Weights of a small transformer language model.
Size: 13 layers, width 384, 3 heads of 128 (1 for keys and values), MLP 1024 SwiGLU, vocabulary 2048, 21.3M parameters.
Architecture: RMSNorm before each block, biases on query, key and value.
Training: a variant of Muon for these matrices, 461M tokens, 7259 steps.
MLP neurons of a small language model. Each row is named by its layer, matrix (gate and up: input weights; down: output weights) and neuron, and shows model dimensions 304-367. Each number is 200 + 40 x the weight over its row's rms, rounded and kept within 0 to 999. A neuron's up and down rows have the sign that makes its largest values positive.
After each neuron's rows, "fires after" lists the tokens most often just before its 100 highest values on Wikipedia text that the model never trained on.

L5.gate350,142,217,204,269,137,180,208,212,220,211,269,191,206,162,279,133,155,189,238,241,205,231,214,261,215,200,240,252,111,206,175,122,190,248,184,200,191,211,280,167,170,182,176,247,206,204,197,131,250,280,190,213,224,216,209,151,222,205,183,228,195,170,187,189
L5.up350,211,157,147,159,188,193,203,180,245,227,220,167,164,238,202,213,276,228,252,209,222,224,135,232,194,182,185,194,175,187,163,237,184,153,189,122,208,93,176,172,230,222,244,189,142,251,129,194,202,171,286,233,275,181,205,196,203,217,178,171,233,129,222,209
L5.down350,169,168,195,177,153,239,217,149,240,238,200,165,240,249,270,202,194,224,236,183,205,156,182,218,211,227,192,211,195,202,199,186,233,209,229,272,218,234,184,160,208,153,163,209,174,137,211,150,202,250,225,193,184,214,217,121,182,132,237,159,199,277,146,203
fires after: " ", " K", " P", "G"

L6.gate568,237,173,192,261,220,204,147,179,180,264,274,229,189,242,233,196,220,176,274,155,238,138,240,195,216,187,140,166,185,234,236,240,273,196,171,182,154,138,181,114,207,180,182,245,187,134,231,180,196,207,217,200,192,152,202,209,188,183,193,166,293,264,206,201
L6.up568,132,214,234,191,173,244,176,190,195,234,219,185,222,174,184,232,264,215,207,118,220,218,224,207,318,220,184,160,216,202,197,206,155,199,205,251,234,203,266,245,143,252,190,106,173,228,284,222,172,179,191,209,255,105,201,217,99,231,153,243,183,173,243,145
L6.down568,196,162,243,168,268,198,216,135,184,132,218,235,182,149,162,283,186,204,218,207,249,169,152,158,247,224,173,226,209,215,186,228,219,190,182,137,179,195,187,136,208,266,214,225,209,129,255,211,198,175,134,277,188,236,178,182,220,213,168,108,205,225,186,192
fires after: " W", " some", "ra", "T", " O", "W"

L5.gate779,287,208,180,155,261,177,245,175,153,214,171,215,190,233,223,193,166,179,164,168,206,195,158,172,186,239,136,166,161,178,239,215,113,150,198,197,180,185,252,212,245,224,153,166,241,187,216,230,199,211,152,270,160,178,180,259,265,224,233,170,165,180,153,222
L5.up779,232,154,164,218,238,201,251,265,232,211,185,193,170,294,134,171,261,216,202,146,146,228,160,166,175,209,159,282,206,213,178,186,178,197,214,225,102,143,193,224,192,115,153,226,204,142,251,196,233,202,209,155,270,203,209,186,178,176,156,238,145,167,222,112
L5.down779,186,135,221,175,187,156,187,177,291,179,181,233,260,225,156,212,180,214,228,238,123,231,207,240,224,181,190,152,212,255,256,193,218,145,206,149,253,203,215,179,184,208,140,172,274,167,190,226,198,244,168,211,251,166,197,175,208,200,168,150,170,206,198,239
fires after: "al", "g", " A", "ir", "b", " g"

L5.gate624,209,183,209,181,221,186,117,271,235,235,232,212,205,197,174,216,153,223,195,185,212,282,265,246,180,163,140,182,234,236,192,208,179,217,233,266,272,155,158,218,279,235,184,137,226,136,133,171,218,165,151,255,248,250,187,221,169,230,196,153,227,203,267,254
L5.up624,238,180,181,123,176,263,211,181,211,155,157,208,200,205,157,153,231,253,196,196,194,233,218,143,192,179,235,175,268,246,279,218,148,126,236,148,227,134,181,211,155,203,224,244,182,253,215,160,165,173,149,219,254,236,93,179,177,165,222,123,174,185,179,224
L5.down624,171,189,204,193,311,219,154,253,251,211,215,187,193,214,127,215,249,187,245,209,258,274,239,131,171,224,244,241,274,156,231,254,263,212,267,246,108,151,236,320,191,190,213,206,135,146,162,212,150,124,210,131,147,159,202,209,221,192,179,218,233,180,171,215
fires after: "\n", " |", "|", " single", ","

L5.gate459,185,244,187,247,158,201,264,171,156,104,154,153,216,207,229,204,205,179,197,173,250,145,150,167,219,261,182,135,227,252,187,285,177,210,210,218,220,174,170,224,171,287,214,215,192,238,223,225,201,244,176,242,162,200,150,189,206,191,132,231,239,186,178,174
L5.up459,182,246,171,224,217,183,160,197,253,187,271,207,148,242,220,197,186,216,210,214,201,175,187,144,214,236,275,126,222,160,233,139,248,233,231,193,170,210,230,210,244,198,243,213,107,198,280,187,209,229,202,241,274,183,215,148,167,130,155,238,253,182,159,96
L5.down459,172,245,178,191,217,225,303,187,209,180,201,184,183,200,139,180,210,216,233,216,229,201,181,222,192,169,168,243,271,235,170,212,125,133,173,215,217,248,237,250,188,122,185,225,170,237,148,244,167,197,161,104,196,198,150,181,195,240,201,251,195,149,220,187
fires after: " ", "en", "e", "con", "an"

L9.gate84,190,218,280,274,219,215,265,124,200,177,219,235,162,206,190,205,221,234,177,180,236,178,172,212,216,173,170,217,221,242,191,207,250,164,145,177,144,243,186,169,172,174,168,196,119,232,128,218,181,144,170,205,193,250,185,218,203,196,140,267,250,241,180,190
L9.up84,154,199,184,209,250,196,216,252,268,214,225,208,140,183,130,194,239,177,148,269,241,228,153,142,183,101,224,139,210,233,161,197,178,197,252,265,152,155,223,184,241,174,183,194,162,215,212,210,146,183,200,157,147,192,194,138,261,178,99,232,282,130,206,194
L9.down84,218,237,211,158,245,198,186,155,171,90,110,180,196,161,197,170,139,196,142,195,261,176,129,233,178,188,276,201,227,136,177,254,219,160,163,169,156,294,188,162,217,203,165,184,168,259,199,225,267,231,222,182,233,139,173,221,233,236,227,241,229,188,169,202
fires after: " T", " ", " p", " b", " I"

L5.gate521,197,150,252,189,183,235,183,194,232,193,221,171,217,200,193,218,220,184,261,197,224,250,202,215,210,233,168,135,155,223,189,247,197,231,204,216,179,168,194,189,243,153,228,221,186,179,135,169,168,162,236,231,243,151,187,199,171,240,148,151,258,164,190,254
L5.up521,192,181,211,247,201,211,209,193,171,196,211,138,201,232,130,192,240,164,146,114,178,269,268,212,247,220,179,245,198,218,277,208,196,187,136,116,214,185,213,141,213,139,179,205,206,210,131,253,210,242,148,128,197,202,242,176,139,246,118,194,227,130,208,137
L5.down521,216,189,210,176,221,121,163,174,239,227,148,170,184,150,177,174,258,180,153,149,187,117,225,196,140,138,233,196,175,163,203,254,248,100,128,171,158,176,212,144,219,187,197,178,221,154,183,233,192,222,201,153,123,164,161,171,232,260,200,185,312,158,126,240
fires after: " con", " O", " c", "ra", " Ro", "st"

L2.gate190,190,223,167,173,299,215,207,129,108,242,184,178,205,236,256,156,243,198,255,177,246,238,229,215,198,222,144,151,191,173,254,211,213,234,222,214,160,185,184,268,185,176,202,170,204,269,139,186,205,145,207,240,183,272,230,198,106,198,188,216,239,165,116,219
L2.up190,309,170,213,211,258,194,209,234,236,136,223,145,206,150,229,188,203,201,208,163,202,176,209,107,199,219,157,216,226,233,212,186,137,210,191,150,180,176,196,102,165,250,208,227,208,205,182,215,272,205,260,236,216,259,125,248,211,215,176,177,196,204,176,230
L2.down190,238,187,203,165,259,183,150,159,201,237,227,186,211,143,211,226,246,188,256,198,224,169,242,232,188,193,213,180,220,228,258,215,184,140,230,293,180,228,191,247,217,179,157,225,245,236,190,167,208,175,144,138,156,280,165,230,157,229,237,259,186,201,175,154
fires after: "-", " |", "\n", " \"", " (", "=="

L7.gate776,184,188,145,175,173,193,267,224,178,192,197,232,179,170,241,237,264,216,200,202,230,133,252,200,283,148,183,166,155,171,179,254,182,186,293,190,180,184,189,167,199,157,143,234,166,153,201,105,228,226,236,149,194,215,164,225,146,170,227,175,190,193,191,244
L7.up776,172,184,189,239,206,138,237,135,179,207,237,198,201,149,226,164,197,196,214,167,243,276,194,247,153,153,208,225,120,191,228,197,191,163,280,200,180,213,218,223,223,190,239,181,184,204,144,184,264,201,200,201,209,231,147,221,215,200,201,216,125,222,191,281
L7.down776,212,222,266,205,151,183,240,171,201,177,149,210,194,252,241,212,271,217,211,220,192,181,211,207,218,258,164,253,290,173,169,124,195,190,193,201,192,182,246,225,160,227,249,171,225,213,170,191,190,158,202,195,189,299,169,224,194,228,236,171,205,257,241,121
fires after: " ", "a", "y", " in"

L5.gate750,218,258,165,147,246,161,259,185,199,203,220,170,257,177,166,218,222,227,213,239,219,184,202,265,188,204,177,178,191,175,107,189,223,155,216,188,165,132,199,260,199,251,145,182,207,127,232,263,248,132,268,242,179,207,126,190,251,210,194,183,193,140,149,211
L5.up750,218,196,135,229,181,234,205,193,249,239,249,262,223,257,192,250,183,143,210,226,147,253,223,191,134,260,221,150,260,172,215,170,195,198,168,242,198,192,201,232,210,215,148,187,233,191,213,253,207,186,144,140,198,149,187,181,160,168,194,237,165,237,195,175
L5.down750,258,199,207,125,212,156,136,248,148,110,154,173,234,182,174,237,238,198,259,236,209,224,322,182,237,155,206,189,175,163,306,197,212,117,191,105,181,197,157,245,176,201,236,191,215,148,265,210,234,186,254,207,189,175,248,254,290,210,224,174,266,141,189,235
fires after: "g", "al", "ra", " A", "ill", "w"

L5.gate257,242,300,178,224,167,163,177,218,250,206,169,177,242,198,193,160,235,151,171,214,236,134,128,263,161,184,230,176,232,226,184,171,295,219,174,202,191,207,241,200,169,172,151,218,213,206,225,232,201,222,221,230,186,228,261,172,251,193,205,213,229,221,135,222
L5.up257,205,161,229,190,224,143,170,275,225,185,178,210,188,188,199,184,306,150,184,182,196,249,239,261,209,175,187,219,255,239,261,248,172,247,213,160,153,177,172,271,198,182,189,137,201,193,247,191,217,248,147,210,141,242,170,159,289,194,122,234,275,199,159,268
L5.down257,248,233,138,232,224,164,178,154,145,198,83,233,150,239,190,224,197,221,233,238,169,193,201,246,121,156,210,158,173,179,253,149,144,191,196,141,231,202,192,170,115,266,175,224,183,216,129,221,211,219,218,193,164,152,220,229,237,143,239,158,202,208,252,235
fires after: "t", "n", "fin", "en", " b", "in"

L5.gate110,167,238,132,303,224,215,190,269,210,185,226,179,170,181,205,213,199,217,106,189,251,194,156,227,173,189,128,232,189,177,245,204,218,192,170,145,209,214,155,155,184,202,192,140,193,214,128,257,195,230,218,194,130,201,183,172,161,167,241,165,244,148,156,142
L5.up110,237,223,196,247,247,244,220,195,177,196,194,224,226,165,159,200,230,216,205,203,209,223,179,182,143,182,153,220,175,191,142,216,234,185,179,217,169,183,184,184,211,199,203,265,147,229,226,84,215,229,135,138,176,177,169,189,199,197,173,200,253,155,175,251
L5.down110,224,223,170,270,204,180,238,281,88,100,266,173,216,155,211,238,269,328,212,218,174,218,151,151,202,232,165,124,131,250,199,198,190,253,208,170,205,175,103,288,160,135,223,252,173,192,248,240,161,139,184,180,211,209,204,240,174,215,156,231,144,218,263,162
fires after: " ", " de", " I", " Th", "th"

L7.gate181,206,89,224,233,167,232,215,163,209,137,215,245,207,183,221,148,150,166,261,190,214,226,267,208,176,155,227,188,129,167,239,267,176,186,216,209,188,140,166,215,178,217,231,189,200,269,153,192,206,266,211,200,202,199,225,183,147,213,174,245,253,174,195,273
L7.up181,232,161,152,153,134,219,150,190,224,271,177,116,200,228,235,187,222,230,210,190,197,198,136,134,183,249,258,219,142,206,177,143,113,179,248,166,208,162,208,230,179,193,154,249,151,161,191,232,127,136,166,231,214,206,167,104,219,246,216,187,183,169,124,217
L7.down181,159,234,265,258,165,185,220,192,213,208,135,178,207,187,220,171,220,199,237,250,184,255,141,235,213,197,256,222,262,190,204,172,202,247,247,284,274,178,194,171,177,232,250,151,114,244,154,249,260,225,222,189,221,183,202,128,144,141,205,182,156,274,153,229
fires after: "s", " re", "re", "ations", " Team"

L9.gate456,174,282,180,234,199,218,165,227,257,184,158,194,197,144,180,199,247,198,160,211,184,224,205,275,222,246,129,140,212,206,179,215,286,181,204,223,136,222,161,249,181,171,135,226,194,195,212,235,187,232,228,198,168,161,147,212,199,205,143,286,205,236,235,168
L9.up456,135,184,252,275,212,278,157,202,235,172,257,206,230,166,178,173,240,211,166,192,180,209,193,195,167,118,197,141,270,149,193,213,184,196,227,181,183,197,191,196,233,144,199,192,172,148,187,188,180,185,224,231,113,242,216,144,216,186,196,228,199,112,191,175
L9.down456,174,225,131,239,198,201,291,211,168,121,216,179,176,174,146,146,211,216,198,220,159,228,168,255,168,209,139,169,161,114,220,171,175,257,162,192,183,193,224,270,178,201,215,239,193,115,109,145,230,148,230,185,208,197,205,208,154,221,182,229,160,161,270,201
fires after: " ", "s", "n"

L4.gate129,209,210,172,272,185,139,172,214,133,212,236,220,212,109,215,238,185,274,183,157,148,230,193,257,241,135,206,188,160,232,171,224,198,168,186,188,122,112,215,188,212,174,211,126,153,235,135,263,215,223,262,208,230,164,197,148,178,208,164,332,205,251,222,173
L4.up129,243,282,165,268,238,205,189,168,187,210,157,167,203,180,167,179,208,229,199,179,169,218,149,247,125,134,235,148,220,212,154,196,145,152,249,267,169,169,241,193,152,174,201,184,157,236,158,134,260,211,241,146,179,188,186,181,169,193,199,177,138,181,197,64
L4.down129,226,211,195,144,255,183,247,274,208,207,189,247,203,219,172,168,277,200,238,216,242,255,177,210,153,193,245,283,158,203,161,222,115,200,241,202,175,200,227,160,230,169,205,234,260,249,177,241,197,176,245,146,222,204,236,186,165,179,188,218,179,139,259,201
fires after: " ", " |", "bu", " ch", " wh", " p"